python train.py --head_dim=128 --activation="tanh_gelu" --attn_scale=0.0884 --lr=0.00142 --grad_clip=1.0 --warmup_steps=200 --decay_shape="sqrt" --batch_tokens=[32768, 65536, 131072]
MLP neurons of a small language model. Each row is named by its layer, matrix (up: input weights) and neuron, and shows model dimensions 96-351. Each number is 500 + 25 x the weight over its row's rms, rounded and kept within 0 to 999. Numbers have three digits each.
After each neuron's rows, "fires in" lists the words (lower case) most often at its 100 highest values on Wikipedia text that the model never trained on.

L6.up340:532539523455510535482505536486508509517522512525473519504533537521472468480469553484504517463483519519509486472487535500499492488531494505482498520500498504485490449455475489521528520523500491501491517492486494479464494491485524519559464505473493504507523508493523563469495478499533557486529473511491536479495496506492496513521512499484487504503506556533529556505454533539461489508490479540488464486496518509489499509480517471481492503473496478534508528441519501475507450539526476495533518528513529515514468492485462496517547535485477455500534517518474484451508526492505488520481486485507482464475520525525458504459490532481534504492489472485517529508491462466508513483468535496454538542498485528514505531519459494549463471522492532501507478514463498469473558492481501
fires in: "a", "the", "it"

L4.up822:480514504537499466504526549554517515520513489529505451510534496495515517547475511502528500488548497503476487449506470493504499469497501498497476521483492470490474497493485509524519493546499493544432495499506462516489478520454519505512479492465469519505519475484498512486498508495478565486478511495546534580508521546530509507493512452487487507484513476481505526537472507503472525524519515490517498520532494529493508505492476505492520451504555490492502513519490501472425491517550503490523495454531517490453457517516504499484541524482489521513547492498475522499492503519518461508515443472499475517515492536522481480505510500468470427472526519479476523508489556520534527535529513514525505490465513571494472476514462465518479516497470508520534461514503493493545540478508483
fires in: "would", "to", "could", "must", "may", "can"

L8.up783:513494580511451546534480508492491518474508497455516490544488418495507476512478489476472504508506541529516486483500481525487499495522488502460515561511499443521494511516527527487523508507547535508514551486501520532476443482460488473527549522514525467462474504473479512495481488456525495491550449471493493523537498486488495507494473494493490536491473451462487466511470495481512486515504481462525474505508517472476508499481503493484501482466510517461505468490535493480517460494492546518500517460499489491481481475520483542523487474537514514464496523455540514518499494522522481537478468468486469497507509486508505508516479527489480478475507536519552472506515487489527474504476523522540472507438494511513494531446493523470522511494522490521522510452501489458492524515483499
fires in: "in", "indonesia"

L2.up11:485471486507495485525505553482521513518514486515522441443508531511491546519507465501511492514487471533498510452476491469501504514467519486559482531514511486523466519471503525547496490530484504470551519531542540497514462474527504490476517527547451510493541556480488529531498479450473498485511477509501530465470485456502489498483512528518485477510521470482500496504460514529502526511530481501479503531488499517475494530513496480484482536439501514519455484500481510469535496492519487499489491534538496521477545499490522500484482530484505467492479522507456532489540528503475491457537480514508506531473494480489527487496480496507518483552495478495482518512510510505483514515527526457499546497499527492514533494518490490490479509512500497485551474502468504496534522481506545
fires in: "john", "jean", "jana"

L8.up88:542480489505523522514490541521527529534515495482503481501492490521486525492495493492524516500507512504478490520482484472493513494513505512488494495460518502555465524506467536515459537531492454500481515496565509498511469454498481521470507505493520511505539470451503483525501522439499511522524516489516496494475484518475499480495522544497492502525487513515483545479454512512549474506475508515472484512533509475473500486467481527522476477516530525493496507484561497473464474482483524509517480517527521511516466483523478520524501515482505480503545490481444514456471502515502472524500523551454486543541483532515517485493530535510436487457563555486534524480477525547545527529511532525534496507516507522524520501487481485486512484541506479482515493485503505454519449531472492
fires in: "would", "to", "will", "social", "can"

L8.up259:496488526499507510505491523521516485465527525518478493519520499520477494527534531514502470487523449498471525476499523494505520481497472478530486567451548500493548506517494512558501495496477495504528496531491491497482546547480462507471516476497474547461514518474463505491494513446482459485505477486483470459487481509529460519517543506536476502500489483511504465519507536470497541459517475477520475522497500497504547474502480502499514541504488478512494484508516469457478496484486530533503460500500570486482546479496508480476533498512462551497516476459549475535447468543459493545534511478514490472550515482539533507475467483483478451474514443507517447460496515534477494508483496501544447513478526528510466523540479514508473520498537483493476537513523501467510485476496543
fires in: "was", "became", "were", "being"

L4.up283:495544508501501502509507506505479516521456530495520484493472525476551490522491497493502514502464488496512524506517471526487473471501442434505515501503524477521525458452500481490501470516509488494527520546504526512503449482524489497473503484516480501514533528466505489508563508495485525529448533531526531472545478510500482487479558491453531492504499530486486444472480485510521520517489491486468508510449523495462494528476542530491497542475498473455531480462518501470495544534530477505520470492475505504493515462465481500490535485552488498519495490500516516524512485486521464504510481552520488516510512499486504476496494585496513480437467481491480476513563525503570516518504506533505540495515514514517458484471516479487462515466493509515514562458532479475480515514473508
fires in: "the", "with", "a", "by"

L8.up280:552512460493472518490493495482443468503476507482550536502551531515527486483508490500541534534504505542480477540444532544476461467526473513521498537484510574517503500477490517459541522500482491504530485505499503503465501512485511482524500473543517515499551500514482480490495486482469504461506500501503495495489508456458471488483524475462481486488485492475565499452508518500516511507471518514454500525510514505525479538494498461451487497507485466533557476530521487480517508422507479528492489523538494447479495514546440503524489496503578474496540488488483488545481450502526459506494475454482530523469498487515517462456430535487504482457479517498524526481452493525528504533500482499492457512498480511527483487487471502504522482535502510517505479506480480506506485509506466
fires in: "in", "from", "between"

L8.up273:438493501479489486495521476475529489523484536543495497435536560522484518504496484512509503529505505493527516548464569481543466473526521508525515511488482458478476433485517532466508493481458509526498489508481484497480496492488499511464475487528505512541530499477484515522485521497522574542471498493531511479521518508474516527476464529476513491480520507527435511510521478518497521496489495533461474520443529521471480523522471516475505510492469481514536437521538500486489511535474492458454492517494527517524490517540494477483522533498506492527498555510493506507514498529496521554492495532483520504499491528482496513489468505486476516508503513508497467487472483485500491518506499475538489480480542461457506501530440509515545487532491513457515488530516497494513520472486515
fires in: "for", "to", "has", "without", "had"

L2.up714:491484485459505452502511499550492471526508490510485523506554536493495488479514527492467577495512482503482540501478501501500508504498506492516473519557479509519540479525539489505491506502534501521538490502483464464514538468479492439453493506477492514529492523502527454532525463530504552483505521510465507496481452503514518501515528477509494479560525475500508489485490510490475491483489509498491526510485493483506516543498464472529559533511457471513458433478486503501493531500493477516536505536473532513482553468450484514481470499496454479508469447474560474513494504506486488504513467483457505523503515486522493496486503508478502501541502477493515466456468477454494495534503519482512525531462500529521523495514483516471479537545562503529484505522546506501498454474505485
fires in: "world", "international", "living", "gulf"

L8.up331:534525518526501532495506546543528492513564467454493455478491468530456444523508501529530536488517496485508459477509499484512487470478521525487520480479521524512518496495486511484480456508508548524524482502517502484525516474474535488468507510496498499543514485520519550478449507508466518508500425508522498517478486488515500484498498485487436552471521502480492474500520524538476465507477522532502508463485516530450514499492500489497494506469515531448482520490510489441520516469434526492513489515509541460455520495524474476487519518516530480504513539535505499472471516502478515479495468463497469502490527522500525518525492493515428500530490514463516500518496521531487484522470485506518449510442491483481490500496496520490520479548490480505508505532479558501476501523532463
fires in: "1996", "1997", "1992", "1990", "1999"

L4.up847:515514500504457493469512514448508512538498500464502519504446481453511527534511484548496519496522490497496545512500488501538474517446542537458441490516474514501475479456491524517540486512530500485493477516526489480512497472509492540495538471519473514505521512485517537498461474466486494469489503488463455540502444533481483518538484521486497513517481489487478535463453493465508517542466490492510460536519494517497518500504483531508503532482511503509455486491514490497463487521538512461509483471479424490480540513504505518528533500484484482477530500501466557493466516498485502508525462512487472507536511481537475500538502510492517525458493485482514491468483465486508512530475510485513481503480516498500533512488550484524498475498539474504473489543518488463503474521506501
fires in: "united", "david", "charles", "maine"

L4.up272:509483484482470543493513511471487550493522555500514460529455532484549497481525473540455515525491534495507475519490501500522492484486507516484464503531505497474489544504517482493509481496536495441537480489496535491496517498527519513491535474513505512490503508510485525505499472491498508500509496487487529530490480484480504461505505478507514524478526477508486497488520532511454467505529502560515437503494525516481522492481541515493501511530525486493503482498508470515478486505483508511489535478497527497438495531525491532447534482482502493508481537524540498555477521523490512496497500545463424514518515475520499477520455455504503471533475511490514492513527491516523442501470444468464460477557506485551502468485474497522501510546510492514514553502524500513551453490484527
fires in: "were", "are", "became", "being", "was", "be"

L2.up313:500496519500495491516505500489486491471486472483498523475528482495548483527490538490499528486477489473539492440532537503486520470503515453491446459510499514474513506498459484500528500489498454490488509513506533482526508484488531492458559444431482533529540499517467497466508551495526538485552521540486500496505485510503503529531519502518494477471485506458513482483511480485491529551499534505459481470514453523508462490529541505500483463503487515480497549507495548500519505498486482522503465507484533513492511491461519486519499471493522470521519495484530482493519532523496486496452504462522480531481499499503475448507538505488498502517503453470486480517515499514503517496507504498483490484471536527488547495512499560515427512495494479495520467539512551476490509483486485
fires in: "he", "hemisphere", "szczecin"

L2.up841:476501496535509523506502481559487508466519500486524479495468523533508462491518484518520537467533459465516504517511522544512513497484481476522528508505466495523499555489574443536532504540549459488495465511487502518470481501512483487522478532490506453481499510507482510500492531489479504511554461476508529460501466462468494516436551509472465507505511485500458469535525447491468495479488493465520503512483510494487469530515530478458549497500539498500498493481514535464481458507523490473524482460543520526501501578528563455521505469501542512492480509485487509527507467534513491510499538530481515512491541525481512512487515513553482470516526509494507497529505534467498470506477493502527506486507524488472467478513551478477479511506480487487491521471507507475512535548477493
fires in: "to", "president", "against", "governor", "minister", "jean"

L2.up830:565521491456509495508507516481510529527493502478467547513525486538431535506491525511493526478479498503463481551453512532542492481526545499500479489482524512479499496522503493526483480479517489474514493528457542544484450517509513490498474499501541510519503479466527519483503482504504509496513493499484467492500476494514532450499489500534541527518484488480485516480531516522483512493482528496471496476502491524452503457522467510469520564516504473496476460488482539564551514494484514472503508464507424487498536510524501573441485513502482510530481506519516511474508506524515490508518508553483525527486479527499494443506469518484503528502504508467506534480516513488499526515542498485471458467462489505495529530520508526500512540523494542507495580525468506481521545584497486
fires in: "in", "city", "number", "on", "they"

L8.up919:527502499475544504479547482492484500513497520504518539539471502479495522503479514488503549449504514502509508474517519518455504524511500541502497461470516503489485488493520448488508507509481530505476522510493554499455474486494517501557498469470513507503474514494531499490511507514526598519530485482490501514533504495559470523468530514507541482479531468526493516493416500475502533494508506520537541521509524480549522548489462517481534510555504465502497505517523509452556472507507464476521469516511479502530521493443518515496530482521483495494531539533495513502521551482518515505491532518521545486484492524535473472491455533441490522499507466503521526487467501480492464510502483472499505517474516501510515531518515473545492488469511523498478526534494478503505501487498510
fires in: "a", "the", "another"

L2.up144:495502558507484476525484485498496531506513526509455498526510473485531461463493509533484497535523477477502486518479526500486483509546468512520498513495516527502519499509504499491455539486499479495485561511453519483497497529475544502527536509475543491491504476503529530477482481505482522548488507475484470489494514467523487499461497495493525492470508493518494468453508541519506481497527534472547504530476506523525462474523482522491515489498522501536526496519529454503472492469487516456497439453476536426498509507479502452476482539494504511554537506488469523498477503486474510573490492552492502501495496501533475500475457519502453539453535539534507525501478476479488507515507497494484520517516495475516490490508483483498466478504490504519474511472537502469478512485468477
fires in: "team", "club", "bauhaus", "squadron"

L2.up407:502484509467489513507514483490552495501520491505441495532496521522505515544512540484510544539529551504503529541485508548498469532478520551491485469516490527523495493519491467475462490459476520511506530485522532534472493492521474476448506486544485531514452514474453518503531507431505532537515499478508507514493434520514478486547505525500531527527506519486511487460458532496502501510491499510543513511484465476520507540526483530492533520512502544505560491522557483476518468531497539476497491491490548519452447482477523508495514488503478495517500520485465525505464538490471524553480491529471491472475516487471513505521537469494515511459497499508487506516529491492503536495490518517466471467485502491549510477513485544487511490481533471482480515501486477463490481501483508
fires in: "on", "across", "off"

L4.up49:437480539484515510497514545497515485502504487515490520491507485524443481485521495445521491514509470497539518499488532469516476508501484479526487510512473504498482476502506475504522483490506527497498460505520514549518482500508525490525514514515485553513539524520463523458516488479532529520476521484517493470475483504520492468512515510531463466508529486519573505501521488526518509508487501537521467516517517491469499480523506527483532507499529507481514516530513504485508490514497515501498513491487496486515499497495526499467503487534479511519506507529516524482457502489503488493496513496466460470500484526482479525510504530516482495533457527518466477493508475482509490487465510512556523482542492564516538535506465522483531514495487529491496545443457483479473473529480460
fires in: "has", "had", "have", "is"

L2.up333:521466526472510517487521480482532480493535487501465462530533481511551510467507479526496497532488486498483489510550556489477495526508543485520540543513527475476549524514499480493521526497470555536467497512493467502512492481518502461532532511494521485494521540515504505483486498510550508497505512505497482516486500513479526497473500520514518517522484517545482521523491474502531486514507536494511511463469492483507511508544450497460511449472482469476479519481534500509509556513524526471513456513472500477500515525506473485562573493531569519473515554433514569477507538540507492515484498475476507471547519524536506505491527563481438487535457511521522468465503490483502511511477477492508493526545486528511536500447460515522464487532500506484485474484532491510503473480493507
fires in: "the", "quarterfinals", "which", "place", "this", "it"

L4.up225:521465508473462489522509485478520482513512478499520511507489498491526534494519540498507464478465502468503521500470527525455516488483463517484497479535546545523465532525464527495478494521501499475516496539463514497435502538534525534474486480536511522540509536498509531471527424524534588508500547466463473473546515513520489515483514494471475455515509477471494519481487524485468484485471553526466508505536520487518519503472525474501471502473454448459511509508552499487495463493507489524520537549523503510493486453500502505507555514495502516485458466542497496486507488515444496480472470515519499493497479503497487481495503495460501499513507434516537479513486519473504468462499486499502518522491520517537492469549511504500536496497471522501535501538479492484544536506483547
fires in: "the", "many", "some", "his"

L4.up918:518504512492479535514551485515524488551481522519504475501489536504452489523551504486483543496497484528481515468519506495468545578527436505545484523501508512492451515428516549512496509454461493465469473535526505510524481499506504484518494494441478500488486494503494509541456492505486484532517491473494487472501477511507518483485498549484492507512491497525527477490459491542495480481499490494463495529482559477496544502491513436501487524565526462472522514492486465468469553515470491473490501486492508484500537476485517513540480500519482543473501480521497552537505461504488503497484510506500493518452474516483480515504542483472519510507521506521504483471499511517533522457497512483456414517529539498494494453510513505474484535509508477453512472486451490513516487503500489
fires in: "at", "in", "hold", "gls"

L8.up316:478505501488495468521454481501493541512511496540457470506470517513521503492474514539502476466457488487522471453502439492530478447474514488480509528488496520483503525528522499522554494487477450509505524511503498475506497531472513527504515468508516497500476535511508468549512527525499461510498553513498497481531510525494480501495518489509463511501475529507564530525470528522515476522509524529518495458490528488435541511532503456537521487509455499500521486489527454496512494537467527450499495489513474516487531441467496461510470467510568490469442488477494523492496494507504460486495464449482479486489528502476508499427490479497483495488496545487520479532504439502541520522490518485471506505519505531537497538512460474525462483521496488500483503476492508493527537504478482
fires in: "a"

L4.up817:525481474510491477520520550496526510493450464519495478539470479464502490508533516520507537482514501498494548497486480484531486526502447487535505536468469515483502462502487479503492468500496492464508518484531509510505503531473467478506512509553522498488496501514477499512489485516471510486516483491468507497519471539559504553503473497517507474490507483499521481515529493494454481489538498506499492480520512500512518522506485497495501502468521497499561515485515530485481502531527487490508481530482456514435509523448535483508533495527518501459519508467491548535472501484487485527499490458482510555485493461513534477505526539488490515522466514512574518504457530492522514517494472498528530492541477472514478471463503495484518529497497513529462484540503527501471488479520483
fires in: "states", "team", "austria", "denmark", "italy"

L4.up749:466460469501532501465491509459458519495551524488508497468535530524510483526532468496487497469493491518516551467528489501495467531467485544471475468506499492505478494480510545470493515468508510493456516461452462508500471512538504465475478516517529534501478526504486469467492518519554531483495549529538528521481516501527456547480493501501573497464490483469553468506506501511514492498504536519478491457525497516493492513498543506491483504481474487471501502501498508439503523486494506455483467503471498514469522516501502529458464455475476515514528524511506492493488520488512474500462522545499482549501477491529486550473475482524514511511538503508500526469500528509502461488463494470470515533498512563531509516521488486517475507523479513500500472483489493519507520458493503
fires in: "is", "was"

L2.up1002:500464513502484503502568476519487475517522463509500509456510472505545520471478512546497490495531526482490452473522483474478511462506510456478467542491522500505528475547534502483506533571527509459510444529491520502467497501557507521498505530494494528470485502486503475492445533501483456525501489514527495473478514512510510499487497480481500467494524473495509498520506520506536471453495538522513484480489501499539490487461543441477514486491481528521462500514500463513485487547546521454470445503528467508490533512490494455511476504488513453506509516467478522480506495466469495506492506475487514528501490499511492444511508535527508476564504526486548485511482443496507525499489496468519502511528487514470512495535483465496467530485516543511516488500462491497517519455516492
fires in: "also", "italy", "then"

L6.up1117:476505521524528500500524514488507451505463466510453462496538501563502501465492533506536513503526511541520475493525496491510510495533546500500494508496498498520533526503506515475520506468481520503486454478492456502498476513475502468471493471537498492512522485502522493543508459507502471428505499516473503530488532512514498521480514545490493453504524496494525472500476522499485529476466504525503460504506496516537530503494518518496511502507489507545492533529454477531519533526454505476524530492486466521519490515485439471533526471501506465531537519492512490530475532508547520468497495450530462539509500494508479497493505451541481529490456516526503490495502505489528498501523512504492528486525490491465527499526472441511575427469545465502501477466504473515508507567524462
fires in: "while", "can", "as", "where", "who"

L4.up22:492500549510538547508486501564480504508463510508522525492534487481470530533551510518522564487497443471502484513519525506518520536509499513487467511534504475481489479495472494510521513452517530492546504455496495500513493507506457547533492539519519468502488490539478512501526510474489506528498482499517470483490494455510512491530509486451479497498499473484480560480513499502480469492495446510512493517488481519479500509464476490493535455504530477509462510554496499515469526434467487501495482499485534482464495493551507529517526498557504473528531551462530502461514475518499494515541500503520514533463520538484516489539563553503474515495478501474512475510468493472480497511486536511508523523512524505511534478477445520461462454474474474522505519529504514493481457485506510
fires in: "in", "create", "produce"

L2.up921:496521508493504487469513480475514508464551542511513499503538464457524531510499501523528487494499486525505510469480549502503445515524532540526479490493464523492499519495509513477490479472509542525550498541538480513573497497476473511468498494496480510505494510561519527507467514513507485477497460492504482546469487503529521484486498537492486503552498491487508493469496477483469500481512497534433498573488492471507497490528499476512471519488506519498459535459520476486486473495491484481438500489473505509476465487499462458520482539453497511519517486519521504465508491488482518493506565503468448498480510536508470468487545518495515513521500466480534500481453531478494475490547454467526510502505500502465475468535528505479492513496535452512486471495525475518510517534461494
fires in: "january", "her", "march", "john", "succeeded"

L4.up1002:513508505531471531462512509473492501452495465506466466458510514481523508520500511518482463453526471498451486548503500461489473504485467481540483537526502513489502519492531526521489500499496485479488503517526501533530454491486523491484529524496508478480465512494464496490512496470527496487489492512500483510488495509531537565494532482509493505501497487496592482499458508509478501485529525495480526517513477523532492499530487524516479515496513462484491482494488498481468539527506500495481532494519533534508498464500566486468478504531484516474528526492447538501512522468514488487511489520504520491504512529545500514506513513509454452522499482482526529502533547452491532468473502532490507510510478507519485484488512518512499511482491489485506477463446494488522518518453496
fires in: "in", "on", "opponent"

L4.up971:516531554500534497509489467500483506533472446461531503529537495495488513535507509530512489510494493477463477519495485550469501496507512513503525474487459497527493502519470499496469518504508483486480454521496476508469481476459507530490471508507525512484515478481488450479500489482493506496497491476491478489514522485544517508494501508478511504490494523499467538463527506479460467531485485525451507530530510482514484498499536477521491495509523546482503545501534500488490504528499497555538542490504541539468475475542533531486521504509524500498520498457493513541503536494536499549522495526518508515477511496539538484508531508525501512507471538497505466542521515494513468484498489460478494478527547448478495479519506500469493530507496492511531521493482500511550526463503509
fires in: "2021", "2020", "2", "2022", "2024", "research"